{
  "num_hidden_layers": 15,
  "hidden_size": 768,
  "num_attention_heads": 24,
  "num_key_value_heads": 8,
  "head_dim": 32,
  "intermediate_size": 2048,
  "vocab_size": 8192,
  "hidden_act": "swiglu",
  "norm": "rmsnorm",
  "norm_place": "pre",
  "norm_eps": 1e-05,
  "positions": "rope",
  "rope_theta": 10000.0,
  "rope_fraction": 1.0,
  "qk_norm": false,
  "attn_scale": 0.177,
  "bias": "none",
  "tie_word_embeddings": true,
  "parallel_block": false,
  "init": "normal",
  "init_std_qkv": 0.0145,
  "init_std_o": 0.00265,
  "init_std_up": 0.0145,
  "init_std_down": 0.00265,
  "optimizer": "adamw",
  "learning_rate": 0.000371,
  "lr_mult_qkv": 0.4,
  "beta1": 0.9,
  "beta2": 0.95,
  "lr_head": 0.00388,
  "max_grad_norm": 0.5,
  "warmup_steps": 504,
  "schedule": "wsd",
  "decay_fraction": 0.807,
  "decay_shape": "sqrt",
  "final_lr_fraction": 0.0,
  "batch_tokens": [65536, 131072, 196608],
  "max_seq_len": 1024,
  "doc_mask": true,
  "train_tokens": 1440000000,
  "max_steps": 11178,
  "dataset": "wikipedia_en"
}
MLP neurons of a small language model. Each row is named by its layer, matrix (gate and up: input weights) and neuron, and shows model dimensions 64-159. Each number is 128 + 32 x the weight over its row's rms, rounded and kept within 0 to 255. A neuron's up and down rows have the sign that makes its largest values positive.
A block is one neuron, or neurons of one layer that tend to fire together. After each block is what it responds to, as a language model described it from the Wikipedia text at the highest values.

L6.gate89 [109  86 134 147  80  86  91 125 140 121 154 120 130 147 132 102 147 193 129 158  46 119  86 142  86 141 126 143 138  71 159 125 111 130  84 139 133  83 103 136 155 116 119 147 100 105 151 142 194 130 117 106 138 186 138  93 119  94 117 101  52 109 170 123 116  92 149  88 106 154 182 146 103 112 164 147 143 144 103 181 140 154 110 101 136 109 132 131 173 111 110 122 210 159 137  97]
L6.up89 [104 151 118 138 157 126  88  77  90 105 107 160 117 143  96 131 112 137 160 125 145 166 207 146 150 120 133 155 119 147 143 131 109 120 142  95 120  74 108 127 124  89  84  79 123 150 133 100  65 108  83 130 156 184 112 148 115 139 157 118 147  79  60 174  73 113  86 112 136 153 153 106 153  51 131 101 132 131  93 115 133 115 129 104 155 114 176 153 156  76 117 122 137 142 170 115]
L6.gate238 [154 161 134 119 102  59 139  85 126 109 153 162 143 122  91 138 115 139 104  88 157 138 108 135 121 140 119 181 133 155 142  99  95 177  98 147 104  96 145 168  65 189 139 133 105  88 145 127 101 125 143  70 132  90  86 170 108 182 111  71 127 152 124 124 116  92 153 150 166 149 100 123 118 148 178 138 159  85 178  87 136 131  87  50 153 168  74  41  86  90 173 113 164 119 148  89]
L6.up238 [156 143 148 140  21  72 122 151 120 148 109 125 124 145 108  85 140  96 161 140 146 108  82 117  82 147 151 151 126 124 166 149 128  89 155 115  87 119 122 117 162 113 211 112 101  98 148 165 193 106 140  81 113 122 145 139 186 111 110 131 209 110 130 137 108 115 159 145 158  88 129 156 107 129 121 117 121 148  97  95 139 148 136 202 122 149 158 148 156 133 147 109  60 151 181  90]
L6.gate424 [108 195 184 248  62 146 141 125 135 115 182 142 150 147 105 142 169  88 130 141  75  87 126 128  87 152 114 114 162 104 162 133 120 141 105 112 161  91 110 132 114 120  95  61  98 150 140 118 143 102 135 117 141 154 101  82  90 135 157  87  77 122 150 176 103 141  61 100 103  81  82 115 103 122  74  94 115 122  40 126 174 132 109  84 132 118  43 178 142 127 152 164 144 123 139 152]
L6.up424 [122 146 117 105 173 143 138 113 135 136 117 139 182 128 138  84 117 138 151  89  95 124 117 136  69 148  92 121 153 133 106 138  42  97 113 121 112 150 169 158  84 130 137 130 158 100 150 156  89 108 138 173 121 134 112 122 203 101  77 163 106 149 108 109 177 123 119  86 142 117 120 158  92 116 172 143 138 145 156 112 148 121 129 127 140 163 163 168 160 101  72 179 105 133 162 134]
L6.gate530 [156 159 145 114  91 153 109 134 154 135 136 133 141 106  56 114 146 162 118  91 125 158 149 119 149 178 125 124 167 110 180 119 126  99  93 148 158 174 100  77 111 136 148 147 116 178 139 140 130  49 155 138 116 141 116 121  80 153  99 128 110 124 203 185  25  82 119  83 175 164 107  75 149 115 183  95 130 138  78 170 126 144 119 123  98 129 117  81 195 128 114 100 144 146 165 115]
L6.up530 [100  91  87 143  81 170 113  78 108  93 152 167 162 129 136 133 136 211 124 122 100 139 137  67 146 166 136 105 111 114 124 111 107 156 136 116 135 116 118 128 149 111  86  93 124 147  82 130 133 150 116 113 133 142 160 118 139 147 167 110 126 110 130 141 132  96  81  96 194 107 153 114 202 172 136 201 148 148 140 187 123 213 174  92 132  93 114 133 118 134 203 103  74  74 129 156]
L6.gate608 [151 113 135 106  94 119 105 188 118 119 147  96 144 107 134 125 128 146 129 114 111 188 134 159 148 146  97  72 116 145 172 137 147 120 136 146 119 116 116 128 139 157 152 181 119 117 152 102 146 183 118 137 129 201 151 128 105 138 112 122 104 103 109 116 151 132  81 178 113  97 130 133 147 108 148  75  84  76 164 146 101 124 147 115 158 106 124 144 217  99 132  90 138 176 118  40]
L6.up608 [129 101 142  99 132  96  99 146  59 111 138 119 135 138 103 184 134 133 136 133 127 103 126 135 142  90 124 132 197 114 137 174 149 181 181 115 114 118 134 108 125 132  79 134 145 122  46 217 145 117 131 115 125 133 121 138 119 127 157  89 153 154  60 124  98 130 133 137 123 117 105 148 139 129 177 133 183 112 141  68 146  32 181 135 123 144 136 104 120  70 111 144 138  63 122 126]
L6.gate911 [ 70 154 118 141 125 120 144 118 137 148 116  72 106 184  85 143 132 103  76 116 119 155  87  87 183 158 157  89 117  99 174 122 147 115 128  70 156  71 149  71 126 149  56 125 128 160 119 148 130  73 104 171 140 164 116 127 107 160 134 120 133  93 150 167 110 132 166 116 149 123 159 113  97 152 159 131 107 167 111 139 179  75 156 133  70 154 155 113 178 137 146 102 201 155 152 175]
L6.up911 [ 70 170 120 117  69  69 134 156  95 133  95 128  97 135  89 149  90  93 133  97  87 125 122 128 140 148  88  61 166 175 162 149 164 123 134 136  61 143 180 114 125 132 162 113  89 134 172 112 131 142 118 110 129 153 181  82 131 107  75 138 101 159 193 122 181 109 142 145 124 125 146 120 147 190 205  78 118 122 142 149 128  56 108 166 157 151 157 146 150 105 140 135 162 114 155 157]
L6.gate963 [120  61 145 117 133 156 100 142 111 138 129 123  83  89 126 125 132 127 175 135 160 108 189  45 150  65 168 121 106 143 162  94 120 128 168  18 121  96 140  84 134  97 124 123  73 143  98 147 161 190 114 151  62 193  39 115  87  53 144 126 163  17  69 122 157 167 140  64 103 127 159 104 110 141  92  64  76 191  99 176 155 185 117 127 145  81 131  88 152 148 154 157 142 132 105 145]
L6.up963 [147 128 106 111 180 144 180  78 101  62 112 157 141  70 129 138 143 165 161 111 120 117 177 130 145 127 147 140 162 136 147  72  90 153 100  98 121 120 163 168 132 114 146 153 138  68 155 125 128 157 148 151 150 128 122 100 124 147 135 169 138 103 126 106 195 162 117 148 108  80 174 107  88 130 162 156 149 126  86 161  90 191 132 123 183 108 145  80 139 139  98 148  93 134 140 110]
L6.gate1897 [168 116 132 110 134  86 125 146 116 160 106 145  75 170  72 167 171  89 126 101 130 164 178 107  67  92 174 194 163  97 151 192  74 128 145 107 139 142 176 141 132 187 177  53 125 207 119 120  86 119 189 125 112 113 149 161 123  84  95 152 133 100 127 156 135 101 131 157 131 115 147 151 118 103 156 131 131 116 175 126 100 137  86 171 129 155 153 159 125 122  87 134 139 139 148  72]
L6.up1897 [170 126  92  87 103 141 129 137 107 118 108  70  84  79  96 159 123 125 112 181 163 128 141 159 112 158 189 138 118  81 147  98 180 117  90 123  95 111 154 112 148 125  90  97 113  92 113 131 128 212 113 134 110 159 177 129 107 146 145 156 123  58 150  89 169 107 120 134 112 158 154 163 167  73 106 132  83  81 163  93 111 130 124 126 114 151 141 131 132 101 190 125 102 123 125  95]
Trailing 9 and "red". Two groups: a final 9 or 19 ending years, ranges and decimals (1939, 2018–19, 32.9), and short word pieces like red, ed, shut (reds, Credits, recovered, shutdown).

L6.gate176 [ 95 113 101 183  88 157 161 112  95 183 137  97  33 162 109 189  99 135 102 119 210 103 133 112 131 164 199 132 154 119 149 104 174 155  91 102 138  65  76  89 164 144 134 150  98  77 115 186 100 165 224  98 122  70 128 129 100 134  95  76 120 124 139 110 102 168 118 115 140 156 146 141 135 172 159 160  86 103 133 174  97 136 159 120 156 140 139 126  91 139 148 149 158 148 165 148]
L6.up176 [133  77 150 149 115  91 138 101  63 177 148 116 196 137 110 137  88 223  54 114 131  83 108  51 166 161 152 115  93  98 151 116 131 144 121 134 141 110 111 165  85 108 103 137  81  94 170 108 135 148 115  74  83  84 147 137 117 120 105 119 187  98 127 156 131 137 144  73 174 142  84 140 162 146 120  54 179 140 151 157 152 164 127 124 131 151  90  96 107 138 104 190 126 100 129 135]
L6.gate790 [ 71 108 128 139 179  99  89 241 120 173 144 135 181 139 118 114 114  94 119 127 131 137 117 139 135 165 156  85 115 142 133 134 137  86  82 119  96 142 101 174 186 168 136 107 151 142 148 183 120 101 111 146 121 106 128 136  98 139 100  44 170 143 134  87 163 158 132 180  63 100 118 151  88 131  80 138 150 117 129 171 108  97 140 159 127 173 199 119 150  97 140  96 121  91 143 169]
L6.up790 [121  89 178 119 185  63  46 118 159 118 150 129 142 140  50 144 202  76 169  85  83 187 144 136 111 107 175 154 144 176 175 115 179 134 110 160 156  80  82  96 155 118 151 146 148 147 101 109 111  99  99 179 143 171 142 167  96 159 164  92 172 146  92 147 124 172 213 122 145 113 173 159 105  77 156 109 110 145 115 156 105  82 120 130 103 107 182 129 145 123  78  69 152 159  97 171]
L6.gate841 [131  87 254 111 142  80 181 118 117 123 170 156 141 128 165 148  76 183  90 129 103 130 136 152 151 146 129 117 115 152 123 134 144 116 160 138 120 116  85 110 127 144 126 132  93 149 150  93 155 108 153 109  91 134  86 180 139 104  81 135 108 140 152 179 122 129 138 114  86 148 142  54 163 155 142  36 118 129 171 153  65 154 145 138 108 140 125  85 187  66 109 164 134 124 120 150]
L6.up841 [159 127  69 150 198  65 133 126 143  67 154 133 162 131 148 147 122 114 139  98 169 115 127 109 133 135 131 179 143 111 113 152 176 126 135 162 146 104 124  79 127  68 201 165  67 142 154 139  90 142  51  93 131 159 155 115 108 165  89 135  62 110 106  93 126 109 115 124  79 185 131 110  60 140 113 101 148 137  76  91 116 132 116 148  96 166 116 126 162 147 115  68 106 100 129  83]
L6.gate1015 [135 155 115 178 114 163 124 125 165 153 136 107 131 116  94  99  94 116 118 115 163 164 161 120 133  90 143 127 104 163 120 173 154 143  80 132 146 159  95  64 189 113 158 150 146  77 148 164  69 158 101  78  96 115 111 164 187 135 157 183 107 144  58 118 183 139 153 139  82 115  89 156  72 154 107  98  90 131 131 166 154 148  89 102 142 176 111  37 129 152 190  98 118 147 152  97]
L6.up1015 [143 172 107 116  92 143  88  85  75 146 143 137 120  39 109 124 105 123 177  97 125 103  77 103 175 131 174 145 143 157 100  91 113 118 126 166 159  90  99 132 146 128 179 193 120 118 198  75 163 147 109 110 187 173  49 140 175 112 157 157 130 158 159  73 142  84 100 105 125 150 145  79 125 163 189 104 106 153 120 100 107 161 151 180 111  80 108  80 162 155 163 157 168 123 127 150]
L6.gate1471 [ 64 175  96 154  69 167 129 129 134 159 202  97 108  48 151 168 108 111 190 147  71 116  95 113 114 145 122 144 119 185 132 118 138  48 119  79 110 113  95  99 132 114 161 176  95 158  53 104 159 185 153 151 130 123 144 124 172 108  95 151 160 110 172 131  93 138 130 110 149 156 127 114 126 126  85 151 158 167 132 179 134 150 120 147 151  78 166 128 140 121  98 124 114 100 149  81]
L6.up1471 [197 134 167 115  79 185 136  69 138 170 148 110  76 137  57 153 181 175 122 153  95 142 116 123 135 143 156 176 102 195  77 116 160 103 113 110 113 139  67  55 133 147 159 152 165 130  66 151 108 131 137 114 103 133 139 135 174  54 104 117 145 125 175 113 136 104 103 167  87 145 202 168  78 122  90 191 165 123 161 189 159 163 101 116 189 174 165 212 100 144 189 156 141  66 136 119]
L6.gate1476 [126 120  99 152 166 165 138 191 157 146 119 128 137 126 182 119 100 116 181 143 118 118 163 136 110 127 158 124 120 107  75 123 124 140 126 114  99 112 131  74 117 106 167 106 122 141 150 165 125 135 156  53  90 139 151 134 149  81 107 122 140 187 122  92 126 131 144 157 189 195  82 102 125 136 104 189 143 167 116  86 102 153 160 154 167 154 105  71 173 223 125 149 131 129 168 147]
L6.up1476 [ 85 180 150 128 172 187 103 178 139  85 186 140 144 121 121  87 133 119 120 112 105 154 154  38 173 147 160 127 107 156 128 149 169  85 155 175 102  94  91 144 151 153 151 140 112  82 120  73 110  80 131  86 103 168 183 138 104 103 108 106 134 125 119  91 188 118 144 202 167 204 168  99 138  67 132 162 153  89 178 107 162 173 128 150 114 130  87  93  66 157 112 127 153  56 133 143]
L6.gate1747 [ 95 117 105  93  82 120 119 208 129 126 122 108  32 141 214 176 105 134 153 169 113 118 108  87 122 122 155  72 119 175 110  71 146 111 119  81  87 120 151 143  94 132 156 125 141 162 120 209 100 121 146 123 125  89 116 140 136 129 127 101 130  80 115  83 158 168 132 109 205 105  71 127 128 105  70 159  71 163  99 119 137 160  64 129 112 138 190 116 184 160 110 124 187 127 115 163]
L6.up1747 [186 140 132 122  83  91 163 119 115 147 136 142  77 130 144 114  74 167 122 178 116  70 101 155  90 131 169 114 119 147 142 169  94 107 123 110 190  86 179 122 152  87 119  83 103 188 147 146 105 163 145 112 117 125 150 124 171  69 102  66 156  96 119 141 124 167 147 194 114  87 122 119 130  98 127 151  72 152 152 133 148 120  90 106 106  93 147 134 207 120  97 100 138 164 140 138]
L6.gate1932 [ 87 118  87 117 131 125 136 141 116 107 129 161 105  87 147 117 171 121 153 121 122  91 137 118 128  97 132  91  98 113 115 105 130  58 114  95 167 163 101 125 117 176 117 152 106 175 128 120 166 113 140 164 148 150 120 169 165  87 155 130 114  71 133 148 115  96 188 111 146  90 129 125 119  55 105 102  84 147  94 105 132 113  89  94 110 183 123 139 129 109  83 146 169 132 161 139]
L6.up1932 [138 106 103 170 146 143 144 146 146  90 149 120 141  67 125 103 142 156 138  95 179 121 137 121 113 111 185 123  98 166 141 101 125  99  87  55 131 135 110 139 158  88 128 177 135 131 128 105 133 156 117 132 151 140  81 128 129 130 145 131 117 141 162 147 114 105 134 139 142  75 164  88 138 125 109 119 172 111 132 145 127 167 170 151 128 150 130 124 148 181  78 148  90 163 181 158]
Water and compound heads. Mainly the word water, including as the start of compounds like watercolor and Waterhouse; weaker on other noun pieces such as workforce, softball, Triple.

L7.gate24 [114 152 109 147 134 146 158 109 123 124  75 131 200  80 146 140 139 188 176 150 174  91 122 127 124 100 117 100 152 106 126 162 113  93 106 132 110 137 144 117 121  96  67  84 158  71  78 148 142  83 152  71 152 140 121 146 126 114 171 148 146  83 163  81 111 147 140 161 154 152 163  53 156 143 121 169  83 109 130 108 120 109 210 131 104 119 140 101  46 113 161 100 141 131 136 136]
L7.up24 [100  51  98 162  61 165 125 108 172 137 191  89 140 135 118 104 100 121 146 135 149 106 163 149 128 147  97  85 153 180 166 142 181 117  63 108  76  97 155 165 127  80 150 144 137 117 170 135 163 125  77 142 144 144 129 140 122  73 108 114 178  95 130 120  72 152  89 125 119 141  93 141  69 163 131 123 174 115  77  61 106  95 157 138 137 157 138 139 147 123 191 103 128 166 136 126]
L7.gate31 [136 147 160 255 126 148  96  98 159 109 115 179 107 138 118 195 100 173 115 164 131  92 216 177 156 145 180 116  99 131  48 104 158  84 174 110  49 128 125 170 129 139 165 151 128 163 133 117 159 111 175 111 140 160  87 140 161 103 111 142 173 110 145 111 135 135 145 169 153 114 146 119 171 130 185 152 158 109 152 148 119 143 130  77 166 170 138 120 144  77  82 147 157 109 208 143]
L7.up31 [152 130  93 214 151 104 113 114 134  74 124 160 133 124 124 209 141 191 136 163 101  97 150 181  71 111 170  93 140 144  88 138 139  81 124 111  87 112 135 190 128 131 124 139 105 131  90 147 141 148 141 114 122 155 116  93 166  84 129 125 179  70 135  68  83  79  85 113 119  87 165 126 140 135 191 183 105 118 133 108 179 134 137 101 111 103 127 181 112  99  86 158  79 108 131 187]
L7.gate65 [119 175 110 242  90 162 128 121 158  73 154 135 143 123 155  93 166 148 151 144 152 126  98 135 152  90 104 109 158 158 112  47  84 153  93  99 143 127 105 188  77 161 173 128 103 143 138 176  96 140 127 132 131  75  99 143 144 100 129 124 120 115 165  84 165 124 137 153 139 160 105 133  89 161 134  98 104 156 152 123 122 163  84 133  91 112 160 127 123 155 176 114 148 154 108 146]
L7.up65 [ 63 120  92 107 107 135  55 170 122 172 148  54 119 147  75 129 106 171 160  80 166 110 119 136 107  79  83 123 172 165 121 136 123 102  85 160 119 154 128 128 105 138  69  78 110 112 123 121 144 141 101 121 170 123 106 112 123  93 164 158 142  84 105 139 165  81 102 205 172 123 116 182  93 159 162 109 109 152 109 194 164 122  57 119 151 138 127 176 107 126 174 172 135 141 149 163]
L7.gate453 [105 207 178 112 113 100 111 136  70 174  76 125 211 101 106 154  82 126  89 108  92 101 109  94 103  94  81 131 141  95 136 115 103 130 155 134  89 131 200 130 120 118  67 132 169 124 105  98  97 152 103 141  63 111 111 113 114 127 142  99 129 106 156 113  66 110 185  96 138  75 146  87 156 127 103 115 125 137 115  79 159 114 134  88 142 162 125 142 103 119 136  99 132 187 117 118]
L7.up453 [199 112 111 140 163 107 124 178 115 165 196 112 182  89 111 138 120 136 155 115 169 161  97 100 135 107 155  40 144 149 136  91 144  94  38 113  99 164 137 122 167 105 144 157  84 173  91 104 116  85 120  81 103 103 158 142 157  75  74  92 222 122 126 137 142 126  91 164 133  90 118 105 131  97 102 133 170 171 160 122 105 113  73 126 127 142 196 126 153 105 103 157 148 150  86 134]
L7.gate746 [ 52 136  78 151 119 145  90 139 156 145 134  93 135 156 153 133 110 115  85 117 125 100 157 129 109 113 161 111 159 160 119  97 128 103 110 112 111 149 156 138  67 104 106 103 133 118  53 138 114 145  88  82 112  94 111 129 131 121 116 139 163 136 139 110 107 116 133 102 144 172 169 139 143 108 106 120 121  96 138 148 151 172 209 123 108 122 114  71 145 105 151 139 122  96  98 146]
L7.up746 [100 194 116 132 152 129 114 136 155 168 154 103 149 136 169  61 132 116 141 128 141  70 119 155 123 112 119 155 114 206 124 141 187 132 117 136 116 129 153 151  80  14 181 172  81 115 152 129  98 108 103  87 116 195 131 130 172 112 115 126 122 137 106 101 110 137 200  99 127 177 162 149 127 102 184 131 169 194  96 135 170 147 113 124 149 136 155 160 157 139  83 147 115 142 117 132]
L7.gate1020 [151 145 173 116 105 104 137 113 174 146 133 160 168 111 191 166 127  98 159 185 129 104 151 152 198 116 124  70 173 157 136 183 115 148 165 102 142 134 126 119 160 162 142 103 114 192 108 173  83  52  96  66 169  91 136 135 135 161 107 175 157 149  96  64  96 118 118 124  94 121 124 117 161  75  71 149 139 151 179 150  90 125 128 108 141 154  97  91 156 110 129 103 165  92  88 119]
L7.up1020 [132 128 152 105 109 139 161 164 155 121 102 158 107  69 116 179 114 147 140 192 111 112  98  91 173 159 152  97  83 177 202 170 121 145 163 150 144 133 174 118 148  70 124 118 115 185  99 135 172 103  84 119 115 151 105 150 167 137 131 155 159  91 137 117 127  95 107  89 114 103 113  91 149 165 107 175  97  92 130 181 156 127 143  76 146 134 112 120 164 143 156 148 136 161 137 160]
L7.gate1123 [183  94 100 157  89 110 124 156 150 144 107 119 114 123 137  65 171 110 107 151 107  80 160 134 105 118  61 146 150 107  87 130  44 144 159 119 163 155  86 145 156 132 114 145 122 125 142 155 135  81 110 145 101 146 138 123 171 124  94 127  96  79 150 102 178 143 215  97 115 157 158 142 204 117  86 172 143 153 150  81 167 131 142  72 126 113  97 123  98 115  94 145 132  24 178 167]
L7.up1123 [152 145 201 152 116 159 143  98  88 122 199 108 145 110  72 112 140  90  97  98 114  99 136 112  58  70 161  94  91 133  93  57 155 106 164 135  92 125 108 155 132 109 113 124  99  97 113 151  14 169 172 149 128 106 120  93  83  91 165 142 118 118 162 111 105 108 111  90 155 118 157 171 124 138  69 151  96 155  75 150 143 154 148 148  75 176 104 163 130 159 118 108 132 140 121  79]
L7.gate1546 [156 172 100 157 111 121 132 139 128 132 170 158  89 123  99 152 134 120 191 109 143  73 161 114 123 126 168 142 115  55 122 158 108 108 121 142 103 119 147 158 115 143  66  94 104 178 106 115 125 115 161 169  92  89 143 112 131 162 109 130 163 108 131 132  91 114 198 127 139 111 131 131 187 135  92 112 157 137  71 144 139  89 129 101 241 155 177 155 117 101 141 139 114 162 103 107]
L7.up1546 [175 156 175 108 130  99 130 137  95  89 150 177 117 126 101 168 111 105 108 157 149 123  90 140 115  81 118 124 138  66  98 147 112 149  82 140 124 130 117 145 125 118 116  49 117 141 142 141 133 122 151  99 112  92 133  89 122 119 105 158 160  90 195 178  54 153 142 160 147 144 110 108 110 146 120 118 138 176 107 140 145  76 109 124 174 117  77 145 113 162  98 100 128 175 130 122]
Word-initial prefix fragments. First piece of a word split into several tokens, strongest for mid (midfielder, mid-December, midnight), also pre, non, post, and name starts.